python train.py --num_hidden_layers=12 --head_dim=128 --vocab_size=2750 --norm_place="pre" --qk_norm=false --attn_scale=0.0884 --init_std_up=0.0408 --beta1=0.93 --train_tokens=349800000
MLP neurons of a small language model. Each row is named by its layer, matrix (down: output weights) and neuron, and shows model dimensions 0-127. Each number is 500 + 40 x the weight over its row's rms, rounded and kept within 0 to 999. Numbers have three digits each.
After each neuron's rows, "fires before" lists the tokens most often just after its 100 highest values on Wikipedia text that the model never trained on.

L2.down89:565503513508528610492474404472470491519590523525414437466517477501500443520526459550574471520528437472506504569526473572535519506485489476432447464477380514493507525488531490485555476471524413545485511520483455481513424436386449469514535470467534491483533534583534536556500474473530514500553492513573463543435521528536533542439487494550538492517522466506527485460566478511521511444526
fires before: "-", "|"

L3.down877:538539438535528514536504490441517471496418536539528477537507474554472534478473500507515533379474490484460544513436432501477480397506472445504548490517570532469464502484494527469596487479538602527553451460464549591512507526490469524482472517514520504440509461505493527526477507530543510543448482469554490493471490482527545491504423510539526539542490494513477549477426531447563515490566
fires before: "%", " |", " |\n", ";", "\n\n"

L3.down135:570552489488547434490524510496500567421504463498531454519508485489558538516387524538557457415512416490418485531521495469467483440482468514444521565501462562469522518497454462487431505493507538488457553430511523471509599491568534472480507458526571462508508472475517475441505490485505472485521491446499526520545581479520472474514509538610499470488588453537440537464457481471447490548470
fires before: " ", "ov", ","

L3.down990:513556487497488497521512465574577572487518474481456585463501530444491529476463551514476410486486484551534470477456449514500463491450526551578470511561469497426539538516557477500452491451430460519498497427457493530538474519435448458526554494490435415409406440510499519488570495491463541456485487451407510497507516512501492526592512478526472606495515533499601427494509467605486477468470
fires before: " |", ")", " |\n", "ize", " was", ":"

L8.down652:525443542493489497500477477447483582502538472512488454462498485471505565439517534506501539552498543552530500502465547430489452532416563465525485451542518463442466526471516525466453541483510443516523506434527501452540465439433514506523494450534465470496596462454541569492608518517536571556495532481499517467445409470487452523542504449515471452505535535502542496444557512502525462517521
fires before: ",", " of", ".", "s", " and", ".\n\n"

L3.down307:533514555488453587543538471491501466483461468436457466506499552540510542504471471521517521490473525489517461519437492474508495503571493531514547454494510493427469445527521492475392474492438471502522516438523491473539481498560509510518468553489462451465520426580503490553586518450486461452502514494468452428440453525505450492497538521509544509561450550495475573425463490468556493437500
fires before: " |", " ", ":", "\n", " –", "."

L2.down794:523526462501561564453518486507480497552496441501548468541587480546568475525498582440504583511568489494508499613470465499517562503534508551528492497417478496483488517506444584536458556471471489469525484560481491530462555519507460586500453417498470505552574484489563511551485446532494506496522559495459475492492514499467497528505471475509486522521499510468479495490491531518510556524505
fires before: " ", "|"

L2.down553:501519462472550530477514490550504478532531551460572480564557479477546548473590517478567465581475529531423574583446504481453556509495478463578496502605457551555510511508443485492498472538492474448549439570524543487526484480492539469473504565463557533542518443520464497479542451504506623477433527493553532493567513492526475499523461450459417524538501545458423518432464525547458507524456
fires before: "|", "=", "==", "==="

L2.down165:530490520518453546504465550307443451524557557475562446523437506468527528567473499501463526512557518528524493517531556504495496563522439449511419461494523442478459532459514526462525568536455449490466472495585541535495573485534470409493463459507456443497498471492502506496414517500483524479612481507527507495479457553568538468515463510470495503477505498536475448515454557479513538521445
fires before: "-", "|", " "

L8.down139:449474415544479489468513471488510479492499534519442504497500484528513510548451425468525475530536528545572441540472539457509499503548445496456480518498531552521502488517480410541508559405467476557446510483553508534546522558606399487510461483492456502531540488561556474513461484559503547458458517469582461496493434543485506518430520486513526465510504522463464477496505458558501468496447
fires before: " "

L3.down891:563553573509523561507468475369516466508489574446529485496555500431519507526404492503470486473531512497507389596550460591534460531468509503485539514476570487496454501528521521459472502542473472586535537419525473511449531501509527465494525487562406499466530504460440474525488439469448533437483473525555542502546468567506515451508523542481530495541480503464472466470532542525495531482510
fires before: " |", " (", "-", " or", " –"

L3.down105:498608443454491497507521461486524433518543460471440426474542520530483523461560563489510554541510521514477585490542491492467571494448555530463479536587511513509494459476518532531568468464512558531538464539596576460439553430490511465479491477491526461526474555499486497469513533439516490461538492505515454499511488499496527497523462486528409560499469483522521466481545511438487511516490
fires before: " |", " |\n", " V", "s"

L5.down739:494533531525502506511534478457441517501528482501495455516494547509515472383473500516568550425528526578544453429537580542496540549495510497515458479437519486470449451532502465542554469485540507509542456524601553510529492514481486497481486478516490510470532482496479473433454556491506517470535450486475467566552441490472542447493523542490553513422593477481492481469414555527517505449486
fires before: " ", "201"

L2.down775:568529559487444466533492435509511512503474489455540479505477483485477470553484546466534530501452500507496491471498396499580481442535473502439528414504468503530466437506513478418487559527502577550522485504505516540550561562431472499474475576471482502552444490496465536403480512460487428510417488480506486515444587451476454580527504462458500536477486565582447545533518466489490514475501
fires before: " |", " |\n", " ", ")"

L4.down16:557469473491505543480501455419492489534469496443579539444539474482555461482466556478487544467445607495488478544415489524550523423435543484473478520450497526467530568502455532505587491524492450498546552456558539501455499436524517484530502453545479469496556464532512553526524514504526481513513470474456496551564528533557507494456540558549511470538422452514468489450533535466511540499512
fires before: "==", "He", "S", "-", "In", "==="

L4.down161:443592528507442443488488470481511502530444407486454502560565521449518512455448486529480488534502495464485508501548476537480490455480536541492570527460526504466526531530498487444580532542533498419475541478458526511557531468522530508499510538543581448519497461483566524494443479514427431539539438583489475487514483475534467505501454515542465500535511558454486587505475521470490543502511
fires before: " ", ","

L5.down61:479471541538512562464478532475453470510434542473477460525487512493531532449472520510455477533486547516490485543501534560526433492481545479470532545459506555439533582528452551519515522512454428476524531400506512500513540516469513491556481439482446434530498443518488546508470467506539500507519488457540579485518531492536437509466496565497494445538524441496520461482522563448433509513493
fires before: "==", "In", "The", "F", "==="

L2.down109:425538499485514504500480508475459412494465512489494422531451502465506495530423455443518534460484537559526562552459528480473499489532500530486476533525404512536471536592504462565504528493534501493550513487455519451467543475490524434509499468593477467532472424440390487479505469535534446449504496492554437471460469512508554484488528478455474541496472474487547449465465523494576516558497
fires before: " ", ",", " |"

L8.down430:569553517483454524512431488509541455521496514585495532430456474606493529508512426619420476524490442509537497471541532472535421506489442473490500514544536471469541543605517504498485516466527513442518514454474513483496449491549528496536494511470478529559444510480519540486474470464457467521487509496437467494483449428524475445479524516480505468540485528448530547509497503520461473471453
fires before: " |", " |\n", ",", "7", "–"

L8.down811:517452546463567555514514476564483501517576500490444466516551512523467578462578481528487512464545514530487533471494521488503492493537479533502477463451467450404508478500484484523558506531465420417448521493535437497543464553488490542480548452470488495525526480537504501449537461447450552482539496498449516564468493534512558598526560515439431513503492449439516557438501540451582582515483
fires before: "-", " ", " |\n"

L2.down172:469559543504545475462464488445504471416500493546485476479476509508530481488450521559486542452556438529490528497451552470523494507476525420459460511438520485517494528385508479517517566471534455471487573484450574481483533529491551513529570488498527507448548414510495528486473556473465522471520489467549527510498467521517452499496467450535477442511524557431555485524407525476464501478471
fires before: ",", ".", " of", ".\n\n", " in", " to"

L2.down63:430513455509443527504477522488443495578576487507496498520505480531465515568571461505446528501569533488476466470465505564464563457497460434553521555486553500495476561561503481493510534441525439546526529526563532435472453441434465482504569444452562479499474507546468552551511530495514530500518519478586556522517545526535483592516499457505476542494507477441453547496473530454487532489486
fires before: "-", " ", "+"

L4.down114:448444534540455529495529510505497483505540566464534478479500434532459539614543491510526558524531460546417500516451508570477553496515486522426446506438543454493546538536522512534502470494466431491411546486560431476483476518515495587561509469481572502479485482501516450546521511452489512533496533477485567556577449508499496616518552538455478461578557435457516462564508543518452518364494
fires before: " ", "0", " |", "."

L8.down15:602472512420448508515417461484468532469527507496533460506477465500600513430484493499517455526481521455510545449538462520469461469475468512511479461512550575528477515478433519484512509501474475472500501532453462522545488593457569483453544471444476499552529477497446542450482490472475474348510486619515516515561531554507454512479456478512524459566480558499467483499550445502479442519533
fires before: " ", " M", " |"

L3.down47:537481544502505508488509560541554498494519439504498435470471418486520530503431497555548523443451547503482579454521544492531481484479533561543474512495535445551432524513518553533453489502408535532478503508553590476485522416509533495467496508526577467493462552470542450497495562516503431539506548523494489475472439493434545540479463485475503485540554548492521516488439459486374479447530
fires before: ",", ".", " and", " City", "\n\n"

L2.down685:437502476534507504456549509558493476511542426509458448539556538476504421530586506458470572516525557493455450531511520437472526509496446515475584452505444557557522497586500535517468486476500524451504450516510556519477538484509527546532504469512498473480458402474493441485495509553539483465527511492525436619545530456568456470536479444433456486531461467505564486479450490500470508532460
fires before: " "

L5.down508:502564465541507505528504547531530513509539420538497534530533562529522508527406505495488496516538458558482559530420535453492513499493461469529433496487589507526470514489448448488496578520560512491487617515477510459471554463497549557525541471487437556531481519442485469522483459417451505503460481474596490550500466475448399506515469427526483516522536571478464486504501548448438530541535
fires before: " ", "i", ",", "il"

L4.down222:478530510528543572469538489450534502557515455462503519419492537492518477534517447518576475466392463513460499430469451529519499548459554396540541489553507475539533486488589536530520456426468442481478532486513507525461478500523467520497431480464482431497489570509505516466520513491564457470538523478448496519548423487470566603461463468488436472489538455548477499447564525484439474485462
fires before: ",", " the", " ", " it"

L3.down232:578540445499546564480480559559448509466432463512479467502507554458448548522386501510482511495442501484558489482438539489485512496489477497555512581493430534443484542495410474503470533467513492553585511534493540510412525485476524458550524536535564500492529489476396496452456444468433475489471532470471461528548506529606512564519457457543560464496438507497504586518550466488480555510485
fires before: " ", " |", " —", " |\n", " X", " +"

L3.down943:460522544560431455537536490469474530557567498557506482500541500548540490528508521541491423477511455565458499498515404599483480477481488446525514496450496485498500547460492435469492462445494467498476498511402466487494514562587476440486511466571515517525592475476528539576445475522476547535503464541498577540556504511456507468427537476484453501525517486509585447493464512521497519440518
fires before: " ", " |", " \"", "3", ":", "2"

L8.down391:511535536515451500465484438465497471493524578452482578524494439565436536521530436527534461473477505495445480476496461467512396532424514551485531376486482506511512552454423468532519439513573571491488529465539469521554490493540499471537508509460461461506568487477543474447516539475545508463491558490478437488524501452539497485527477556538561550527498537545515491479532453556535469490491
fires before: " ", " $", " the", "ize"

L4.down754:521444476483504418471531460579450511494492445469492493490539509513410461507543450525530505541528518522542449544486453451548588482493536453598519506493517514581520487491467435569494450540442542537528532481527457524511570496556544474501448497545532556465458537490385398554534535487495490432545539495513537458572541533498481449547455498507507531518447528524478467527564488456438508429501
fires before: " |", " ", " |\n", ","

L3.down968:471468534458460500574491450472488536504500518543589504437433573490437511536445466443470499504493524468562464505562530487497465539479522459470483550381520477498522571510539476558469460524505545613499520551510456572469462478497485477444513460496512479535461487490468477412526463495533558476505392547464458506524433480485471550542503497518432477512511559524496494468489471514537558496517
fires before: " (", " |", " or", " –", " and"

L4.down618:468479483445393488505460494461492465543561507429437459507569510492529461524469493523504507482578582533527460489452493510497540556432486514531558541496537543485454557546531538449490454494558488488500579471505504480471457431484495467509493474475532522529516533466532488545518513474459548474503484519452465509531504554496476524438542556559445506415489518481504451446499561390570564486474
fires before: "-", " ", "|"

L8.down659:527496447538502508489482452434488454476528475447486452517609500520473474507471464487529481528456505545572415510490530475505481502531451526536544419485535448460488491471520457486542493515508522500488554491576490483495512516531448425485401421486471560525477459511512483506509527525557447515540533540556528477458416543451478519518485515516471516494526543481507475514539443573475491511448
fires before: " ", "201", "200"

L4.down189:471570510493449527533522545476528505533547509503495446463529549508563490489494524501438494522546488489433517437448523454493404477503457497517596476514559489469464493453465439517404606561537493528522496448440520471586532490543491445438471511409486510503530400474517493511432511546475463484521450512527419541467451491538586479491445530540536471446473482558535539446441578505567502540459
fires before: " ", " |", ".", " ."

L8.down223:485501498488446478520447480568472573511481542505579453447507573502581444494501409501499494587499482524448500484413483497413500511476533479520467570524434376489482435550583520446471516475490535484497499487535538563508500514533508476552463472428506570500505481548491494504533525502483456515469558427491497531476445462496499560442487452499501456571514527535459500568483490542494529550538
fires before: " ", ",", "itar", "."

L3.down486:528472528466489425503502458483541536459582477577570472532503538405493546511477517508496528464536482530483465561535486505461508514507481529556424429466505584478521483557532469560500465455473547480551488475528449556520557462536498459532547492566534472506497533525478407461561444477472617503571528469470478511526444489540493498563539516505502508491489509400497504509534497476478535526437
fires before: " |", " |\n", ","